python train.py --activation="swiglu" --doc_mask=true --train_tokens=171500000
MLP neurons of a small language model. Each row is named by its layer, matrix (gate and up: input weights; down: output weights) and neuron, and shows model dimensions 0-127. Each number is 200 + 40 x the weight over its row's rms, rounded and kept within 0 to 999. A neuron's up and down rows have the sign that makes its largest values positive.
After each neuron's rows, "fires in" lists the words (lower case) most often at its 100 highest values on Wikipedia text that the model never trained on.

L9.gate53,158,216,246,239,227,189,177,231,288,115,248,159,201,191,192,215,248,154,228,182,296,157,184,174,168,138,241,213,224,230,169,266,149,225,225,212,215,243,177,202,205,136,192,149,219,186,199,221,134,148,142,197,301,167,129,209,216,207,220,197,215,205,212,185,161,194,230,188,222,142,141,242,184,190,222,151,182,233,195,223,183,147,171,229,234,284,210,183,217,247,173,215,161,189,180,244,199,193,252,253,164,160,152,190,194,186,195,179,127,146,133,219,156,257,197,187,229,210,213,122,181,220,258,115,216,134,240,244
L9.up53,177,159,211,217,271,187,192,211,233,195,229,133,174,226,238,242,186,204,215,216,252,205,268,228,148,129,272,219,205,214,189,219,201,205,259,327,174,292,181,173,177,132,119,180,222,117,224,181,197,141,202,246,230,171,146,191,229,174,217,237,195,216,152,186,155,209,108,103,161,225,176,245,134,166,233,178,236,212,209,184,141,192,172,212,234,198,139,213,236,236,143,243,187,155,188,190,196,224,226,221,214,214,177,199,156,224,178,215,203,146,163,168,207,241,204,211,215,178,191,113,198,230,149,178,182,170,249,260
L9.down53,242,105,199,127,277,228,199,211,188,214,200,284,188,193,231,127,234,146,154,261,174,213,223,141,189,166,173,220,249,192,205,291,219,228,262,249,221,242,192,250,185,137,238,190,145,164,175,212,206,254,140,251,170,181,183,208,189,157,244,183,257,184,159,287,223,231,219,180,164,181,143,182,226,138,205,165,193,174,236,246,167,195,185,154,190,194,212,159,217,199,177,222,148,162,181,135,296,216,219,151,152,230,178,182,255,253,205,134,195,203,176,194,202,271,170,246,158,225,229,122,153,219,224,157,138,162,245,126
fires in: "year", "yes", "you", "young", "yellow"

L7.gate25,250,258,129,130,234,214,240,227,235,276,166,197,118,167,264,217,199,157,287,225,235,156,151,205,154,102,193,191,266,202,189,121,192,163,171,179,209,147,260,224,257,245,200,161,184,180,156,223,190,155,210,135,150,215,202,177,186,266,246,177,227,167,170,264,216,247,257,249,196,175,168,260,152,192,180,134,216,233,302,237,185,138,124,183,246,210,261,151,160,210,195,249,257,161,212,222,218,181,134,260,229,229,132,165,210,119,227,152,174,215,209,226,156,242,205,209,170,194,231,223,259,243,206,217,152,203,240,210
L7.up25,267,201,148,162,217,244,245,175,236,293,224,153,136,192,213,157,185,152,228,168,186,181,90,220,180,134,173,201,287,188,220,152,202,192,217,174,214,103,241,176,250,260,194,181,267,224,157,186,211,178,208,154,158,210,129,193,210,259,243,120,245,214,164,242,215,203,228,228,169,184,215,254,146,212,121,144,219,255,236,270,208,177,136,183,226,170,208,229,141,222,216,279,237,158,210,219,201,165,157,241,202,250,129,184,170,179,212,158,110,239,186,210,154,203,262,203,257,191,214,199,280,248,240,219,171,252,240,193
L7.down25,223,272,249,199,216,199,228,140,173,224,118,192,173,188,205,188,152,160,143,201,231,186,275,157,226,196,259,221,178,207,192,156,127,174,261,179,266,156,247,219,225,198,214,148,172,186,196,206,157,194,177,129,143,181,174,219,200,217,258,154,250,169,217,289,182,143,222,206,278,180,234,271,158,286,167,168,188,215,246,258,239,175,143,176,286,216,254,237,197,185,239,187,248,163,209,216,253,134,183,202,191,221,166,177,195,159,207,211,189,171,191,194,183,208,210,247,210,205,232,212,271,236,189,188,185,211,240,194
fires in: "to", "would", "could", "may", "might"

L20.gate113,161,203,266,237,242,212,251,194,189,175,153,156,188,287,253,228,229,193,197,294,197,169,192,156,171,217,274,158,155,204,152,158,184,261,236,169,117,222,250,208,239,190,177,193,157,270,270,180,161,157,262,203,208,160,229,232,218,169,210,239,178,294,195,188,150,165,245,176,184,139,258,161,281,224,195,220,191,267,121,223,181,214,154,287,161,190,165,227,227,249,165,230,206,162,223,194,198,215,165,151,196,275,126,199,158,218,201,177,162,160,149,199,145,227,168,282,254,166,190,180,235,220,246,198,171,138,234,217
L20.up113,141,199,198,231,279,219,278,231,229,211,229,173,194,274,202,236,209,205,217,175,161,115,215,194,200,243,183,172,210,162,110,159,253,191,142,191,236,174,164,162,165,168,219,204,110,216,191,208,99,192,145,194,210,229,132,183,227,194,205,237,240,253,244,209,254,207,220,249,226,112,201,149,165,195,209,274,245,229,196,192,218,206,193,195,220,136,183,195,216,214,136,106,246,200,204,200,225,231,166,217,231,202,227,194,218,271,300,211,195,202,188,160,192,178,227,260,129,122,181,188,140,188,232,162,256,237,132,211
L20.down113,148,255,180,145,183,253,109,195,234,180,186,144,205,177,249,190,114,159,231,224,225,269,142,241,212,212,204,251,217,163,175,201,189,251,264,269,226,227,123,243,262,150,173,159,211,216,131,185,173,187,154,176,204,210,173,198,179,149,223,230,176,201,246,301,182,223,217,162,221,206,177,261,248,175,192,173,191,220,172,161,228,238,279,270,178,168,215,93,254,160,183,222,165,209,213,213,139,189,131,155,205,216,278,199,172,146,236,130,172,144,238,199,206,185,154,208,216,183,240,229,156,166,160,210,177,133,240,245
fires in: "of", "most", "some", "many", "more", "000"

L14.gate177,211,182,215,148,282,212,165,224,215,291,149,246,163,256,205,259,178,187,203,242,230,164,167,234,267,255,199,236,253,177,99,236,181,186,189,223,227,282,182,214,211,196,220,191,181,264,189,194,199,194,323,228,195,183,114,186,200,197,193,178,200,217,117,156,243,253,242,210,199,159,287,181,220,209,203,230,216,190,238,234,217,213,168,222,218,216,262,161,255,142,153,257,223,188,159,153,198,211,166,174,210,267,195,152,216,231,180,208,235,163,187,159,220,179,172,145,234,147,227,247,217,126,289,186,255,267,209,218
L14.up177,129,168,258,217,191,206,202,269,197,208,167,190,223,174,151,185,157,131,226,149,199,139,121,143,217,174,205,174,181,199,39,195,187,145,168,182,160,217,189,225,187,202,238,222,210,221,192,198,202,206,196,250,279,117,227,187,236,155,231,187,164,173,242,183,198,230,244,175,209,215,195,123,212,249,182,184,251,241,205,256,205,227,287,210,167,223,183,226,190,171,182,208,167,166,195,171,216,216,211,204,157,239,239,231,197,136,283,239,200,202,252,127,278,195,171,139,219,91,251,148,213,177,219,211,203,190,206,162
L14.down177,161,182,223,166,131,253,140,251,141,197,165,153,225,183,243,170,189,159,168,200,157,223,141,231,229,184,186,205,176,213,191,258,127,229,149,209,155,226,121,209,204,170,208,181,255,213,205,183,139,211,267,235,107,205,143,216,192,111,286,233,202,179,171,283,184,190,199,200,223,228,264,223,202,189,152,221,186,221,214,255,158,293,196,256,191,147,186,193,254,191,209,195,197,223,232,224,191,220,205,190,165,274,165,168,172,209,242,216,203,131,267,222,194,171,166,119,177,152,245,163,116,132,182,205,183,181,213,193
fires in: "of", "several", "many", "seven", "ten", "few"

L4.gate285,173,157,218,154,248,166,251,154,194,218,178,244,207,267,258,174,98,271,250,216,239,190,176,240,190,177,230,226,190,166,215,250,221,208,226,186,145,164,165,239,236,252,236,111,197,188,213,227,213,226,206,201,137,211,199,212,201,155,151,203,170,211,186,252,228,236,264,222,187,175,185,242,201,223,164,112,255,207,199,176,263,270,179,221,266,252,214,178,167,147,240,196,219,137,253,244,266,189,184,276,182,244,204,281,207,172,187,223,165,222,265,271,185,202,249,226,232,258,96,170,260,181,246,215,206,181,174,263
L4.up285,248,192,173,143,215,234,235,182,180,220,180,211,179,227,205,173,110,282,256,178,236,159,201,226,207,165,201,236,119,102,200,253,159,219,182,176,166,188,142,223,262,173,216,73,192,202,202,212,263,276,205,214,155,207,191,173,202,120,106,153,152,239,244,223,191,208,211,202,128,185,160,222,134,160,174,149,266,209,180,141,213,227,174,199,215,262,253,149,125,146,192,221,151,118,242,213,249,177,170,258,149,238,180,237,184,239,201,229,113,207,209,219,196,175,226,206,190,277,139,189,264,168,292,185,204,188,187,236
L4.down285,281,167,148,121,194,209,238,153,175,233,207,188,192,204,203,196,234,209,228,163,216,212,281,167,211,219,221,257,83,227,205,189,173,188,179,188,186,208,182,207,253,238,131,216,168,205,201,273,180,249,188,213,166,227,214,244,201,133,180,117,190,170,150,237,193,195,202,200,244,152,210,226,127,133,184,203,225,204,159,138,265,197,263,185,240,256,190,193,243,194,190,167,205,238,274,179,267,215,205,263,215,215,197,199,217,272,172,185,184,202,255,179,169,258,222,168,288,235,167,160,239,201,288,234,227,198,193,174
fires in: "league", "team", "season", "teams", "events"

L8.gate167,217,185,130,225,238,206,213,179,196,223,170,105,195,140,188,202,163,219,223,207,210,211,212,126,186,185,195,273,208,227,213,140,172,144,204,160,192,90,287,230,246,224,142,214,141,200,198,198,177,230,236,198,189,196,166,167,211,136,209,161,153,276,150,223,277,221,209,255,211,225,130,203,152,227,177,232,164,289,193,206,167,208,203,189,184,231,122,195,221,199,225,197,273,205,218,242,179,151,227,210,147,281,162,187,199,149,197,215,186,209,185,234,253,222,175,193,159,206,169,109,290,271,131,214,170,251,220,155
L8.up167,204,240,174,185,176,193,172,199,187,234,224,226,110,184,213,183,125,232,277,218,259,205,168,155,170,157,211,217,231,140,210,174,211,220,197,251,216,247,221,217,229,221,221,215,193,258,184,169,282,133,186,172,208,267,186,151,263,186,192,194,175,218,230,257,166,198,286,329,111,171,197,191,258,164,244,168,186,205,302,197,252,158,185,141,202,143,179,269,205,209,173,169,185,205,155,197,190,184,205,176,214,265,177,228,191,188,236,213,152,253,195,220,207,256,158,188,159,228,261,200,243,279,173,142,165,124,214,265
L8.down167,180,217,227,194,234,170,205,59,179,225,151,128,149,172,190,218,164,316,197,237,243,207,209,193,196,165,207,215,169,250,193,127,243,215,242,199,190,184,232,176,234,239,126,160,200,257,245,199,204,187,210,105,108,128,187,238,201,182,196,174,255,296,209,212,176,220,215,216,185,166,220,211,256,204,268,224,204,213,265,218,258,183,189,112,222,177,191,230,171,205,189,195,219,193,145,266,211,144,208,242,173,224,224,231,202,179,182,207,223,217,154,217,239,261,172,177,207,186,194,186,192,236,125,249,145,145,190,184
fires in: "could", "can", "no", "to", "poetry", "would"

L4.gate367,156,184,211,222,203,158,213,180,183,312,189,276,189,191,230,166,139,198,202,216,196,151,159,174,157,232,237,174,237,165,198,196,211,180,255,294,125,228,192,220,226,229,166,182,232,176,227,233,179,181,201,241,240,165,233,190,247,220,245,177,197,154,177,202,200,313,173,175,213,218,151,122,184,132,215,192,262,150,159,221,248,277,195,184,267,206,237,145,103,225,166,202,249,271,193,204,174,155,220,211,222,255,201,217,185,164,229,137,211,227,182,239,197,136,209,195,208,306,191,197,322,197,167,185,179,186,213,221
L4.up367,217,216,138,95,161,152,202,178,175,288,182,229,259,209,226,180,240,246,194,195,195,103,175,142,188,178,231,244,202,202,169,180,249,182,239,254,158,247,139,208,196,202,272,252,211,172,223,246,215,205,211,223,180,209,234,216,225,178,259,245,206,171,200,266,213,299,149,199,180,228,212,143,226,202,219,196,196,139,133,176,232,325,251,235,181,196,225,207,205,168,188,206,210,221,207,224,262,174,212,199,250,216,262,232,202,223,144,66,205,144,222,218,156,191,239,156,193,241,264,230,232,207,188,154,194,169,158,219
L4.down367,194,203,144,119,116,199,157,188,139,203,199,243,199,172,248,201,243,239,176,216,165,140,188,195,195,222,183,271,151,238,165,184,245,140,241,237,226,183,181,196,165,183,232,258,285,248,295,236,227,256,203,225,185,243,168,272,219,153,238,175,210,156,219,255,247,312,206,256,203,172,105,194,225,210,224,223,174,165,183,141,256,305,243,248,233,204,242,200,163,168,229,231,182,203,190,174,241,232,194,252,190,239,249,206,164,220,111,181,167,128,260,187,168,181,224,192,195,200,276,259,179,180,211,150,251,167,186,229
fires in: "career", "team", "background", "teams", "program", "programme"

L2.gate214,204,179,234,258,227,257,227,242,184,240,236,170,109,218,188,205,158,177,249,246,268,159,185,130,152,213,146,197,212,188,158,205,126,241,218,157,206,255,173,248,222,89,175,166,199,177,176,218,191,99,160,247,220,124,157,181,224,230,263,135,265,234,219,292,171,231,86,178,170,137,149,266,194,207,147,155,182,236,230,221,131,189,189,169,151,182,238,156,161,211,177,251,175,101,190,222,198,177,207,218,202,225,211,206,167,172,182,124,147,208,232,185,208,274,130,257,174,190,165,176,142,156,261,203,249,187,185,200
L2.up214,158,230,180,178,239,168,182,243,219,255,162,192,264,279,152,157,240,187,192,240,175,130,259,137,170,215,195,202,222,228,248,220,195,253,197,235,244,218,184,170,248,124,186,246,181,248,245,197,228,195,193,210,199,141,190,221,220,127,172,189,201,162,117,221,216,181,186,177,143,174,227,207,212,231,257,153,303,232,170,248,145,199,144,191,231,193,167,126,229,208,222,212,96,157,213,156,239,200,257,187,176,186,205,187,171,209,153,193,188,169,264,217,207,260,187,237,174,258,192,191,175,204,231,175,231,197,178,194
L2.down214,193,211,186,261,276,166,234,212,209,233,153,237,215,154,163,200,205,166,223,264,199,192,153,179,149,186,241,190,203,182,208,239,194,294,255,274,221,181,141,205,193,70,160,145,172,213,220,203,229,216,209,193,250,208,225,230,211,130,214,235,171,155,164,230,245,214,135,185,159,197,213,200,196,216,204,183,223,191,227,209,157,253,87,173,155,236,160,175,186,175,205,186,144,133,238,214,256,276,251,201,211,188,217,166,209,144,171,182,224,196,161,231,241,283,196,263,137,274,158,230,115,172,239,130,209,173,256,139
fires in: "york", "year", "you", "yes", "years"